Weights of a small GPT-style language model, trained from scratch on English Wikipedia: RMSNorm before each block, 774M tokens.
MLP neurons of a small language model. Each row is named by its layer, matrix (down: output weights) and neuron, and shows model dimensions 80-207. Each number is 500 + 25 x the weight over its row's rms, rounded and kept within 0 to 999. Numbers have three digits each. A neuron's up and down rows have the sign that makes its largest values positive.
Before each neuron's rows, "raises" lists the tokens whose logits its output raises most directly, leaving later layers aside.

raises: " and", ";", ",", " (A", "s,"
L8.down1519:511495529510493503453489496486499490495551527495562497475507488491520494463529489487497523479504500498508515501476501515510487509485448526514555488484492488492524485495515508528515495438495458474481577488508467484504505514483482531578503492521529502506489501458500506483460498519542549490490481571492511509512451477479463470514527495519529511517485526494501527519484508457543457466499

raises: " winning", " becoming", " joining", " entering", " gaining"
L10.down369:496491484473484542501529502504492495482507498466504466514520519498494507500507516521479497494508537498498498515517481481478489450500495458479494473491494480508521501508492495502527451549472480526489484486524503471484500563534494485512485486508514491518462509492505487470490468502510496487523500511468544506517512509525508478523489530531474479497472507525530501506511539471484448485459

raises: " him", " them", " a", " them.", " him,"
L8.down1430:505526490542470514482514549505535486480455495523495531540487490489490498520499468493487496506506523479513527521494482472493491498500441511490495474485535490517501464493523493456505464495530484487495521514497513512473505476494533495447531515534505478540536495485499521472459511481512496514524489533487493470483483481477537515530515494523510482481473543520488491529512464491506501450471

raises: ");", ")==", " t;", "),", " States)"
L3.down524:532527547494469479547537523504455455507487515507493480504521467488520451507512480520485495535532541491496516546560536491531485499527509534556487502534494514480489488546466493496505492487537486515499485517495517433501458497537532459516499508472538481537529513498501558491515532535496517474469491503555496467506490577525450509513491488451465497519553536511508492524528503516520513503518

raises: " it.", " it", " the", " his", " her"
L10.down766:500501511528490504472492490534531518519491501535498505485451469530498495462479509522499515543453462486449466519494513497488500454466509504463515481516516480508510525546483503465499483468491466477528502486505484550477533506473552515509500508497498510467421464503575504534489484541507468508467499535524498529480530453528455523480489485508558485536482509484478516545546531496495483502514

raises: " him", " itself", " his", " him,", " him."
L10.down264:521516505498476500456482504454497509488476544475484522502492437496536501524498476514539520529454537493500481521478545517482537478501515495489506502524489449502485530512480485444478468488502488506484517484503475512529509464488437485509498520542497501481436494522496537513513499466493511510498520488526494516510533462553479493506461528520530481454472472513516535505531516478510501510502

raises: "es,", "es.", "es:", "es", " own"
L10.down768:488500459547511474548479512516509485550475471484509467432490491543510484539507501495499440461477534497495474525526453448451498451471472556465540490533530503507531512472476469490524470473516480471476479491528443494457533515477536523487504508490499530511503490519490523459535517494484504490485480488493457500543487487525467475517518501529514526490477534521486497527503477531508471504498

raises: " him", " him.", " his", " her.", " what"
L8.down418:496535514502452531485502515500482482496466506505498503442520499518501548499555496501525532510533553492498508520483484465502506474498484452497467481457463489488484505499479487467476515442487488485485487406555460471502509511522456492499480508471488492528469470490500511495465507486470456474514474519545564519449497536469467498527509471507479502466464483502496495471480479502501529468505

raises: " then", " that", " now", " that,", " 2006"
L10.down685:492491485481531513540482524520453515518465509497519493551520456499529474532502495495484492474488511475436533510475545528523504482524507484488510497438490499486512483488479529537481526523514511517544454479465489474547547529485450514486487489502516465494527465495536483540477503493513504484512518528495446491555485513530533506468516512532534501556526568506462547520513483463490498492494

raises: " ", "–17", "–10", "–14", "/10"
L3.down581:525477468511526490504494503511486491546506501497470538476496511524470512501516524500473479491479494515454518508483532514486492536536464487470495494438530544473452526543500489509477446482502497525476541496447503493521489536451505471478463482532515466508519485490508515501457500554487487514510485469476520494492513496478523488473486492459492484554562515482481499515496559514519487504525

raises: " it", " they", " she", " it's", " there"
L10.down275:513506513500442473525502472506517503472480514499528483454484530509430484482506520488471518478499514467515442507486536544483450526472494542494528510529472506501492487514496515483517541485516495502489501524461461537488472506528454450512499463490489484502498507489503474466473497495499466503478547554552568556473490514504470528538504519516492500516504482498483508467532466501510480521507

raises: " that", " any", " the", " these", " it"
L10.down1509:504503488495505520510517453490497491513473548506457536425474460499496483487469470473482487511476516464509465505475484495453491471473479507490542480473503499498540479503501492473512503461507502540491502497486437511480505468509492525469508544480482494492491471486498475499460461497479532474491497421506532537482515466512468510478488522504548468487465508544437500537495527493514492440487

raises: " long.", " its", " their", " it,", "ment."
L10.down680:466450452453478478471543507469531482512490518488479479498482444517484520469526505475541524514553476456527491476522523538493503524576518473480487498497502508502481477511480499485501514502484486510532489504488479527539551467512530509509535467480499460467482516517531494552474520426516496477486474519530488451506532542503480461515498490549510490546496511529483470521543514514512472524500

raises: " it.", " how", " the", " what", " it,"
L8.down310:486491515506475495498534534511542529482474563495520502517493481511501552504519515486548492496465492483491500488511474470532535472501486475467497508504498489501509488526488513500504497482497480508525493451547502508508533436520511467500487547515531480525472488493517503531507504507515484505549484482531503490456496475467429538518507499510513454506482509466488503548483512528530511476488

raises: "s.", "s,", "es)", ".", "eur"
L8.down953:471531472419521505453483487514495485482529509514566483480492466444492511495536483489510488520482519486497535517473494512514493476511479471521496518475481507497530484474490526486500441579519472557476494488501531504540492490479469497535522527526479488529501535479508501508505498500490513470505516481516512450550517545507526493506487509474508502526512470489523474476498541532509529513488

raises: "ed", "ing", "ez", "ering", "ely"
L3.down952:510527454507500506480506497504501489473501483504496503512504529457498518466506502505584474513524496517503507446508524518487513486505494467522462486510500485489501532508470474478524498471528440471466523483536519499550520491488460518493509527512493511487502519517534501473509484510479491508495478475510497482489517516541506511535520493507506558439510477474496461473532544504536498503463

raises: "ka", "ko", "k", "kan", "ki"
L8.down1201:525442525490512508490481521476510501479504442515518508510525477487496502497504498457484491481496493471502466501548508526545490500506473506496511498541523479477480469479485465532529473517504496495504519471515543515487465514482479515437470486479507450515489527504474498496439508503548460473480447536512526471525469508479431516491493537438467488485532495511495540527486490480514480528488

raises: " the", " another", " his", " a", " these"
L3.down1340:495493516492485477511502566511474458474483524492508494490493484523507475523517487476487519473477522453511498534514518436474457499476513460512520506504458495517504489505497505520451523537476510512491465508478525505516480543521517511461496479545479530503443456527521510490526477505486462485492466542492506481491545473478463455520504518488480470489516526490464524478504493471522478505495

raises: " 2010.", " 2018.", " 2006.", " 2017.", " 2007."
L10.down213:498464500510489481476514577488492551451477544498515467456488453481493459532510499530510534541517514489499528508488508530546498479532495561483515502485526513475508516489493461477511498492490527493538512500483503516503505509463526540531517479534510516540501486499515542514482463474515503542504491488472437494519541538521500504485460496515503526501518569517511538525492505482469498541480

raises: "s.", "s'", "s,", "s;", "s\""
L10.down1159:514541506530508537473525474474441500496493431494536474443497485511502499505463553548555480489476507513555503462529477500472479518502496482526495500471485492513510503511508481513499545503537482457497523548516452482507557513459519495529461506490490440473532503468516482494543520513538491487479499507505479522495489507528491501516516442494452485485522459497531491486495544501534503453482

raises: " a", " the", " an", " some", " several"
L10.down938:519466508538453523454518530543523530532499532487511479471521544457524518465491471514535497467470535498504455514485489502471515475526500486488489473486529493524498496561509486511511483456543526514474527477533498519502549530516514495492474514503518461498475487513483507475481493487517483501499514441559504503504543465515516504475513510533484491489523519497471499544456508452461474465509

raises: "\n", " This", " However,", " Another", " In"
L3.down1114:526516515501490484524510466497500484477492487524494491475502504522455487508493486509446481511505515490511497484516517507485494479481485500492491489541482512457510549514511524522501487496512493499481497493509463506534497471511568495488510506492507500478443473528542515490502484534578513513516491497524521507485523513541477499483533467505473500508556469495504474491473485498476490523503

raises: "ier,", "en", "ium", "ia.", "ias"
L8.down272:538494456511530497457485458470496502492491496491484505508487504481535525491511516463526551489537481497502473516497485486505479498478540501477522451471477470514463503469513491502476485526493528489542475457525479523519475509480494519563483518503490481507504504501523480481483522511503535511554528461500496523481468477513505497481522530496490500501497483520509480538508473507488529451510

raises: " a", " the", " an", " several", " both"
L8.down500:499510491526500526528478476538541530515474522528489500495517531518509521512543487480499483490461511529479516471505471496524524468532485473486516522468499511464501496517494529476464500522528464527520498495504536518532484462457558502474475496533465483495487465496534509495527487480527477481504518502522484471460547503482472473498497518525560499507500530445516530519478475494494488502439

raises: " They", " Following", " Their", " Another", " This"
L10.down387:502517542491445456496480486486486468524511506509493488515517508479501472519535471462521521530525521497546476482546470500495524464477519505529534504475508501491531508524523456488488495515507486466485485486499481524504489461493515520524485507545496467549490507544560532511479515529522486476490542502519481554515457573506476505558504508512415515549473477493549490469538506547507509512487

raises: "s)", "s,", "s.", "s:", "s=="
L8.down105:488511501464467430501470451501483493526525483532516490484458505533491530523506487501530490538470457492558520519518513528464445482470490489555519523452453501532497504536493504511511478490490474521509456489508504509533541497488526559522498500519487512472483493488529501481565509492475463510499485480501506467544521528512523469510471474539491495491506487484491465468509530571508534543520

raises: " However,", " Since", " Despite", " This", " Another"
L3.down663:513511525501490491515522458488497488483504511498504496490506520528481489508489486507456484508504515483509499490518496490494511491480500508482491525539493512466517542520517505521493507474519485495489499503513458501557483469503574487500498509498507512477458489525536527523508491531588490503500477515506529503488526505548480492485511449487469500494542451502516468490485485497480494515518

raises: " The", " It", " That", " Another", " This"
L8.down224:522499507480495518527558477505512487502515487541473498460493499521457489497543441527480508507475507486487435491491513502490451456471518512502481476542510477515520535518497533451503464493503467506475492495493489495509476494494528483452496505494465506505471463517537477503505487522531505485490497513527554508495509473520501505439528491487472478509559477530531503505472458489474493486531

raises: " an", " a", " the", " to", " another"
L10.down1663:473484525516470561489486517479540512518523562512541509545495511493486481524495537469474466492478527475505503484503482453502506481522520514518514544485486524478464542544504516441514538461533483516479547456510495454467481524518490509500522496456542482498498492522476492491505473462519480485537494498494505469485485491534482512486482516496498491490455477481509541514516526504502513480468

raises: ",", "s", " and", "s,", ":"
L3.down52:482481541506522489473492462472507497517504539462520533446519481522487483512469517480481519484480499515536516500509481509495451462492508483538530514448511539475527542498488476541464517506496528513486509542493498517469529547509501538505504504495499501460480529455513499458507504519514532496537471506480522496527503509491505498533488509512501452461467518521453490510515552499494538557486

raises: ")\"", ");", "),", "\")", ")"
L3.down93:493495542471502515499498510501491489541506514513453511496496484467481484482489485519502500536496516485461504544559523504499510490511509509538462524472499460505491502480510520491483467493515504497479483486480537506507486472535530517502526503487525474545533510515495539487506520526483499481472533500520489457490514535448452485508484492443473500538546495499496495495517492527512526495501

raises: " She", " When", " However,", " Because", " After"
L10.down1638:523515488488534499503507449494487495480493532482472478458520508504478492466506486499480521501479510473531495486510490500437500430484486509501484479538493483505520515479514534462485441508533493497501534481493491513521541507517460500466504514508496518478527474511506473455493476464515504486508483526531509547481490462501564477462486496522485477518525542510490488513488472504473463475522

raises: " it", " the", " it.", " it,", " this"
L10.down1633:514526515453476502479518520512506505505513460457490489486522498521466517494478480493479511497519520487493470468565466514491496481522503506533509450524505515450477461522533498490530486518478498480529542530529462493475519504508513489481463509513445515490476552512509485514523517504479493506489525482510472499473520498493514557493504462465497484492509475483501561498489514486527477472484

raises: " the", " those", " there", " its", " it"
L10.down976:471516484491514500501510532531520475493511483532465550479491477525534479507497512522528496500510535480507459487520493452480515492483526508511506501500502530490537481497507522496485535514463492472489470465499483498479544487537487462482479539497509438541483518474473443519497549542511532520505458482546512500517539512503488520471531512537503453482496484529457527529488516532545521518521

raises: "s", "s.", "s,", "s;", "isc"
L10.down526:489473434494500481464436576527527493506513465532489481528525471463496481523472467462501506504479526515506464524480515529486497459452499472499518512474499455499507507516469521533515506503498478530513484490531491476496525519506477492493486496544514442500518505505530489513491471511454503487521515451522480479493494562531484502528515508494529506459533499556464516497486495501474521475487

raises: " this", " the", " that", " other", " that,"
L8.down58:485501532537479504557532549501496480463488494529505519478476511545487506489476516496474488489469538507493477517522495520505503503468520521480491539486505501469502457531564550480567461486490520448534487500508519507500490463522481468484519477485462504468468447502516505499488448540551453498515518507548495496475507442521523516486487511492537498491474525501538494508474511488533494498474

raises: " the", " a", " an", " and", " one"
L10.down1292:482519498522463536519507542496547500496503528485526495493456540522499477500568534522477461502480564528489522481528473453488465484507495467494560510522492517495512508490466490511512490496541524490450491490533466460525477493467520507529507454495510495459492475467488534509475448472514487512508495502496507462490543530512503483516501516504517526486491541499481542499502455486487456528485

raises: " them,", " the", " these", " them.", " it,"
L3.down1094:512493550501477485542507551507512472490466513476503471514498482483496494508464444526484495482529480487529474500501501466454499479465512480524520531505525489522464482547489504504480479491498480518482465476481516485470498506523516478455420525512482510498541476534524488461510517499489514496513500492520503465500531541491477529526537503537512452508501533520488511488492523528509496478466

raises: "er", "ly", "ed", "ing", "aly"
L8.down926:505523496491515557480474534516518486464505487537478508482513468499496534482519497534559470517488468472452522492458470484479492481494490471519483480437524499471529523476544471463515457493527501518486531454493477476528508532465515557497469502507531503519477479470508515479505505521509466502513524497486477482485474500487501488515517494504495490506493521478517512513509524504507547561458

raises: " that", " that,", " he's", " they", " why"
L10.down1708:501480525474511495518476472501472491489503476458505514518477449476494473479526500501454525498498542464510498519464480572441519520505483475450482525503503474493550465529532514522524468497499471487504502475499502524489540486525529528475499505510498442540520480496540491503500435530517468483483485440489503514506495526486473521488503535517501508507551509538507491508504512529531513535475

raises: " both", " the", " another", " itself", " themselves"
L10.down1323:490525505506495534546475542477541490484509529470545468512519499487502448508500545496491467545540518525491483481460483492525523550474536497493490472479490489503471513480511499442529494498526522453507508485500515491473566502538533476544511496513491507523509532487511489509568480503482532503492519487489468484472506466493504490497495507543487496511482507516467489492534499559473479484488

raises: " that", " that,", " of", " himself", " him"
L10.down517:523512498513503483551480490497502492493526528518443505486499488468475509497466487529508481518486535480481489500477544510472547474502503499453537539480485495508566477511475490496518509464494500505511470480505481508488534496520495547502501514508481510504478525486517523529446506518499517480491448503516506535530537510499481507468526520502469518504524504534480489486485522497515496504479

raises: "ton,", "ton", "ty", "aux", "ton."
L8.down548:490516538497470506487528516498500526559463537517498531495531505513481507522481522507492530492497476522505496492484523466497510498486493493531484510471497487459528510512512532519489500531511558506546502521517531495487474529521469498521504500532469514528495509452493501495510445429471499486442513523509498491479523483492505474481514521533493480522514507533479533523471491465485509449502

raises: " she", " her", " it", " them", " they"
L10.down1496:503514492486503464514476465479512493514450514502467504473539474471497486477470478504494483484477551481507494492519491516492482446478516502505526467492478423489516478514501490438481509465488476495506496478536470504467516473500489502503484519542510519486492526503529502488504503559508527518517472445503498512466505520508485523498518521534458505464482511519504477506503534472486485509453

raises: "9,", "20", "5,", "–4", "19"
L3.down880:507475460509496422499483507530518490491491487560479523535480481524501495478482529534462480514506496535491497485435532522491476473496498515506465513500499486524434482531496539496484530498491492498490526505521524512517480490480477479496508502524499481484508467502491489499502488488508501505566489466442528483488549535521494506493473479476490453555519473514467481561471484484484495537494

raises: " the", " these", " this", " it", " another"
L10.down1718:504492525501516486494476521473513503509484509522454486445499487453494517439499475495467499555483510539473476511497509500488510472461503469479509473529447523513447480513482486426502480507513511495481477443508497511500508468520517503494503531524515486475513508502535456491514456500510512487498546447522508495495510500484510495493505472505489476499518483476466540505480513525495492506515

raises: " she", " he", " they", " it", " people"
L10.down1540:533525527516518518438501486509523495506497484516493486510511486481497540514541471513503510515519517497474461507407508526484487466490514551484540516526487488519516525519503519515518507519485455474489538494535443507500496478503515492542526548538471473495449501496529488502485462552497514475485489462524478495479515470552455500469487479505537499509449487488532490506515520484491484487492

raises: " his", " its", " those", "ux", " he"
L10.down408:509485499540529543496506451468505509505503484479490466482502516504512501508487488520452489438489515500530497527498493458528530502519528466464460473521503476519471496539520532509501500504491525521517505518533470475525545531496443501514478520499511505490471508517525459530499448530528496489492489510494544509480511512536467536544504507531493487457482520507487520547468538493503483502464

raises: "–7", ",000", " years", "–6", "–4"
L3.down885:516482480494527478537543534512464468535489511481517512545500460493499461479485477503516459565467523501461511483518481531487495515526472499523489517508487457507480527584527532530539524502521506504474483539516488514481526504483482466504505509547524502488504446508492485482514504541544485476546420478490478509491531524529455502510528470490491491475517514509459487549497532480557521509545

raises: " his", " himself", " himself.", " His", " he"
L8.down893:500480530503527535480532478455478484504523491517488492474522476506471495530483465498515492434505491467489470516491480477505558527519532484530528456476490523487504497539470494528491460525523505519524483553502500489487486535516455530438465512486521513521505504488508498498529466499449509488522486511481511528502480471498518511469449524485500499458489475498515494541464511489477502432488

raises: " they", " he", " it", " there", " however,"
L3.down420:518525494529503472486496523506502479475456500499521475458526513497477467551487472528449505506476502474485472481525500531463522502468499531514512507506529495506530506516524495519485508431525544505480483513540485457517490468493525496497528514496491547528479522513572467496531455497551517501500467525529482527524548474538504495518524496488464486483460478493530513513493512477510494511488

raises: "ard.", "ard's", "ard,", "ard", "ales"
L8.down1264:566476477501454471500488475510490486525553495463507492477537490513559515500479550463473486445547520502529542487487499466490490529548500492503532478494532516496512483472501509533514512520487522492511493497481528501513521555476500503540458508485522538503521487501498477518442485495503482524512515474507492478480504474486543505484528479493532501499486538481517517463528530512496537539504

raises: " they", " he", " she", " it", " he's"
L10.down1315:496501533442520509465510459517521513479482497470501529510479505497452473471504484506483493524502526495499497533517517507439480447493535526548561503523472491537477527499511540464509499480508488481520519493510443510468482472475476468495528494546509474503473487497546507462487457496525490433497480498554489481452501478494442509450524520520507477480464493525477500459487480481507491448492

raises: " they", " it", " he", " there", " were"
L3.down1349:513504517521487536510527542489491506444467503472533497467513500490467459544503480483507501469499532505517492524467452515480457507446571486529551520527491528509483459482530457500522542494526474512481512471501479529487499484496483497538525512484501498498492453502488453492478497526507468497498514500488578480486507504480485505475492491468513511479512484497443541514485486495495477499476

raises: " and", ",", " and,", "\n", " or"
L10.down615:454518482523504492442494493521513538465496514458504474490477528471474485536540489544494502538509515486480490499481510473496496511489489528524505504536513509503506487517488468486493507487502493500494529521513514492543531514511493557544525484532530533496429527479513478479503518522475504506485520531499505517507457478514503479474527519506509496520505500437460462502522483512461513550489

raises: "ism.", "ious", "esty", "ism,", "ies\""
L8.down648:504500532510500510510491491456538495467563480483521503490461497489515490552547498469495530521483507550498490510482503438495512597495476484496472517498531528500505474481520498514501516517524462471507525487485538459497540523513465531494451475496513512491520521481516516522504502520508492519479505523533479459476527486468495437514477518481523467487507477528536508454512543504518496480495

raises: "er", "rop", "er,", "a", "le,"
L8.down1479:466473498482539438481477487491563505515463535466522514472488533468522497523495539464540433489486494499490504488520548462547453558497487484447477519482485494484536483512481481485515505470514529509467523522472513536477540453480497511458507529500505489478479525497497560485522496490535522512466498473519461480512478515503499526520518513471508503507457511510465495465512452505497503509477

raises: " its", " it,", " it.", " their", " his"
L8.down410:495491456520488437460543527530528479507482481466494518513490470491499506543471518507540505499500522480513499496506489489507508423511518442473491465465483501532479478518470484475535459442523444500538491512526510488475518517511529481495496524491498473510475493537487540513514516504536476526575493498519527466500528451482470537496496459495488464524487514503476501573492498533530531469485

raises: " others", " their", " his", " others.", " another"
L10.down955:491510488500507552541513510488504489506512472544516456489496516545524485522534520519460518453488517498479502522418488480527533514509459457495464511540491537483505553494485501474471478476509529522467456459506512509468515508489508474462464462494472510498534473530552513469516458478489526510469492468528496482490523516553504536524509497481540477530488501518534495488496495475513543515511

raises: "-", "\n", "==P", "==R", "==M"
L10.down214:505472501490482490515482496497486487541485521504527497480528469478515492489537485527483504523519529556516481494500510516544516514505485463508490494491509495510554486517515481512525525496494462502541528515545538502534527478530487509471495517500519460482492541506476470524507502509486503508497507495474483517494449538472461505520520494546502506482501452530509492481493489512503486497481

raises: " he", " she", " his", " its", " She"
L10.down1087:511505521544536510494513509479489515484479491513511456528498482486475470480544501496459540505491501481499531521468484496528492502462530516497498488533471480519495481532537498474514496497488523469508486517533475530466519520482530468510496535495478501491513496477519487490477488532549563508520515468473517460473523477532506519482497494507454512540501478519540506540497553496506471520485

raises: "es:", "ing:", "e,", "ed:", "e's"
L10.down1349:488506514508455440519522462488457516469493511501514546528512491466525509531533489534558474502497469452511492500545556536501572533495510507472450537506509505519532482530550499505487506537477533481476500444527484481491509453488495517505513478496490515476505475497518511554503518470479487524515496488511484490475486510472483489464504493486498481500476463496500507494472468495540522538509

raises: "ing", "ing===", "ed", "ed,", "ing,"
L8.down644:458510484497484524515516510453503490459501514494492537516483496521474525496505473488576480517484496477555515505530530480471477441500530510519518499469505480524515511480481492520530486547455528512499478521598474503515512469532513477523510513524508467510512483482501492549529473518500473501478469533511531488527479523455491539500536463498545500442491504501522496475512478514497509475476

raises: "es.", "es", "es,", "e,", "e."
L8.down779:483486514504484506492445493461517511468526480524513470487488484480511486507520525488497506504469458471475488491540523460484534495502493522527489524534503497493514448491454474513514481505520513553495500480517551517561526521495502525480453485524483528522535488470533531511519521534474498512478482490487504511502511478510528504472510522513534521518502524510487520482522529512503528482475

raises: " others", " other", " others.", " their", " her"
L8.down1478:503491497498504518559503491491493520514506465504533518502473496504530493522499505460528507501457496468499491510456493486480523484444490490484536533451449534552494495546518497486513494485504502545516427504491526496500470532545488522508477505481509493516537475535502463472523477537510461507462512471495548511476510493512506469468469468504495546508550504510480547545495505545479490473450

raises: "000", "20", "19", "00", "205"
L3.down22:523466548475483460493488522558524513514508489494492529511511489467505534493442493526507478507460461535501490518504516511504487504474503555474474485493490516491486513484456496506491517491454500540504487494519459535535466434540521531472508515460493501489462475540505492469501510520494513552499525487497528505493499517546466535514503476520477502498521492470494467476481491492477492556518

raises: ",", ".", "s", "ase,", " least"
L10.down215:474506515533468452510515518510503506490503480474490489482485516539490514529471498474495464521496489478493493499461470493454501513517505475495474517519517518526518504559479537474486472501490421488475462512517475492506502475536528520490490513525515494484497546490501503489507500507487463499521481499477524510490510463520514486518484468503563494480459450470465523507502496444501568494521

raises: "old", "ail", "eth", "orth", "ett"
L8.down359:497477559506507490558485476500476514526547503542526529492519480514499499544538476502515525547518534482497491510494473521493523529496525497515488507499501510564557513504493517472488504485508481461484459450501494534511467504516486502460508563580517489506546482550533479461546484475459497506447512469508504492476486527506487497487510523457489508527518520519508480508513479519496516490509

raises: " it.", " its", " this", " their", " any"
L8.down969:532481473506488470484486530493513546502507466478488544482513461488522486516477552489509488489478546480461505473480518467510492468496533486473490455441461515497450483468452542488505471476488482463495505462527491475488517539499524471461499542538486430521473503503473521502493485498545523489498518442519507493515509462484500484493487493506508498520490525498493515500510482499468493471454

raises: "s", "s.", "s,", "s\"", "s:"
L8.down636:513476503468471521467451516507477546500503485475531490462464500542486450456519494524507509467511493514531494500493512536499511483502482492533499502448518502502483518516497466524521505512506514541474517502552518498488522534465524467508481476482469476493481518464494509491513493493519513481475483531441518524556482537485478488537546486499526460523540529529485471491518506504512508463456

raises: " Another", " This", " Additionally,", " However,", " Many"
L3.down1155:539505537500494504530506452483498498509477507494478507473506509514453515493500465495463488487493509489516496483530508494492520488499521508469517503519510500479510536526479552525504512477515492524482514499525472512524493455518546487470498518498502502496464459517545507521489480530590507524505508515530523501480532489547450517492517444510465505491576463508506476490487480507465482486488

raises: " them.", " these", " this", " them,", " him,"
L10.down639:474495522482474461462489502519551542469454479480489480508491477473461499520502498497471526553476520471485527508476507486503467449493515487494525471511498520531486482499498472460498498521475482520506482504505518470497505497522531511492495513510463518513458509496565509488485479493510497493492543508534506504475521516503482512506509484494520525460453536527507488495491518481452491506473

raises: " ruled", " confirmed", " supposed", " granted", " elected"
L8.down762:459506519526515483493483484452485462514561542514506446521538506479537476462522514522470438477490496508491468507530454525427521512461508488493476493548529505501478452571518526477473544473515487462464492530525495497493482523513519477490491558456510529507508526533516454499539498476486478496506471484464477503516504500510496513504472507473496502459513534480525471504492508524458505508459

raises: " she", " her", " he", " they", " there"
L10.down801:542487478533495490503496550501493473503471509520489496495529513519457537487489474509493526478514517477492505475512517493526479456485513484513511455476500500538521509487484530487500497510504472491527466475457520445538544486495462471512510532495483455532478491504489469526557472490512509433473462496491521469495521517509496501486515475511440521507518541500523513549497506497479516494474

raises: "es", "is", "en", "es\"", "es."
L10.down1242:497484444523522520452498535481512506464543485515489524474485496532499554510495517535555465454477491486493462499452503478494492482515481502502468481480502504528534510492465517543478499475518502528532466462511501484507546541477502519492500530508494518471508456502504489509541492454479492536508496517508501518535487522485508459439489504555528502518532542496504519515493545499483521515519

raises: " themselves", " were", " are", " Were", " their"
L8.down1439:485482454520504520465551480508508489537487511436544529496492525494481473514439483493541490512520496520531503504512501511493491520517539459499520509516491503524543522483460497511513509459484461476531522489473475543528513496516494515502475532520496455478508509526489448495472510473495517479504449475496528553508563519501491527485487486480477489477490491505497549457509498498517505488513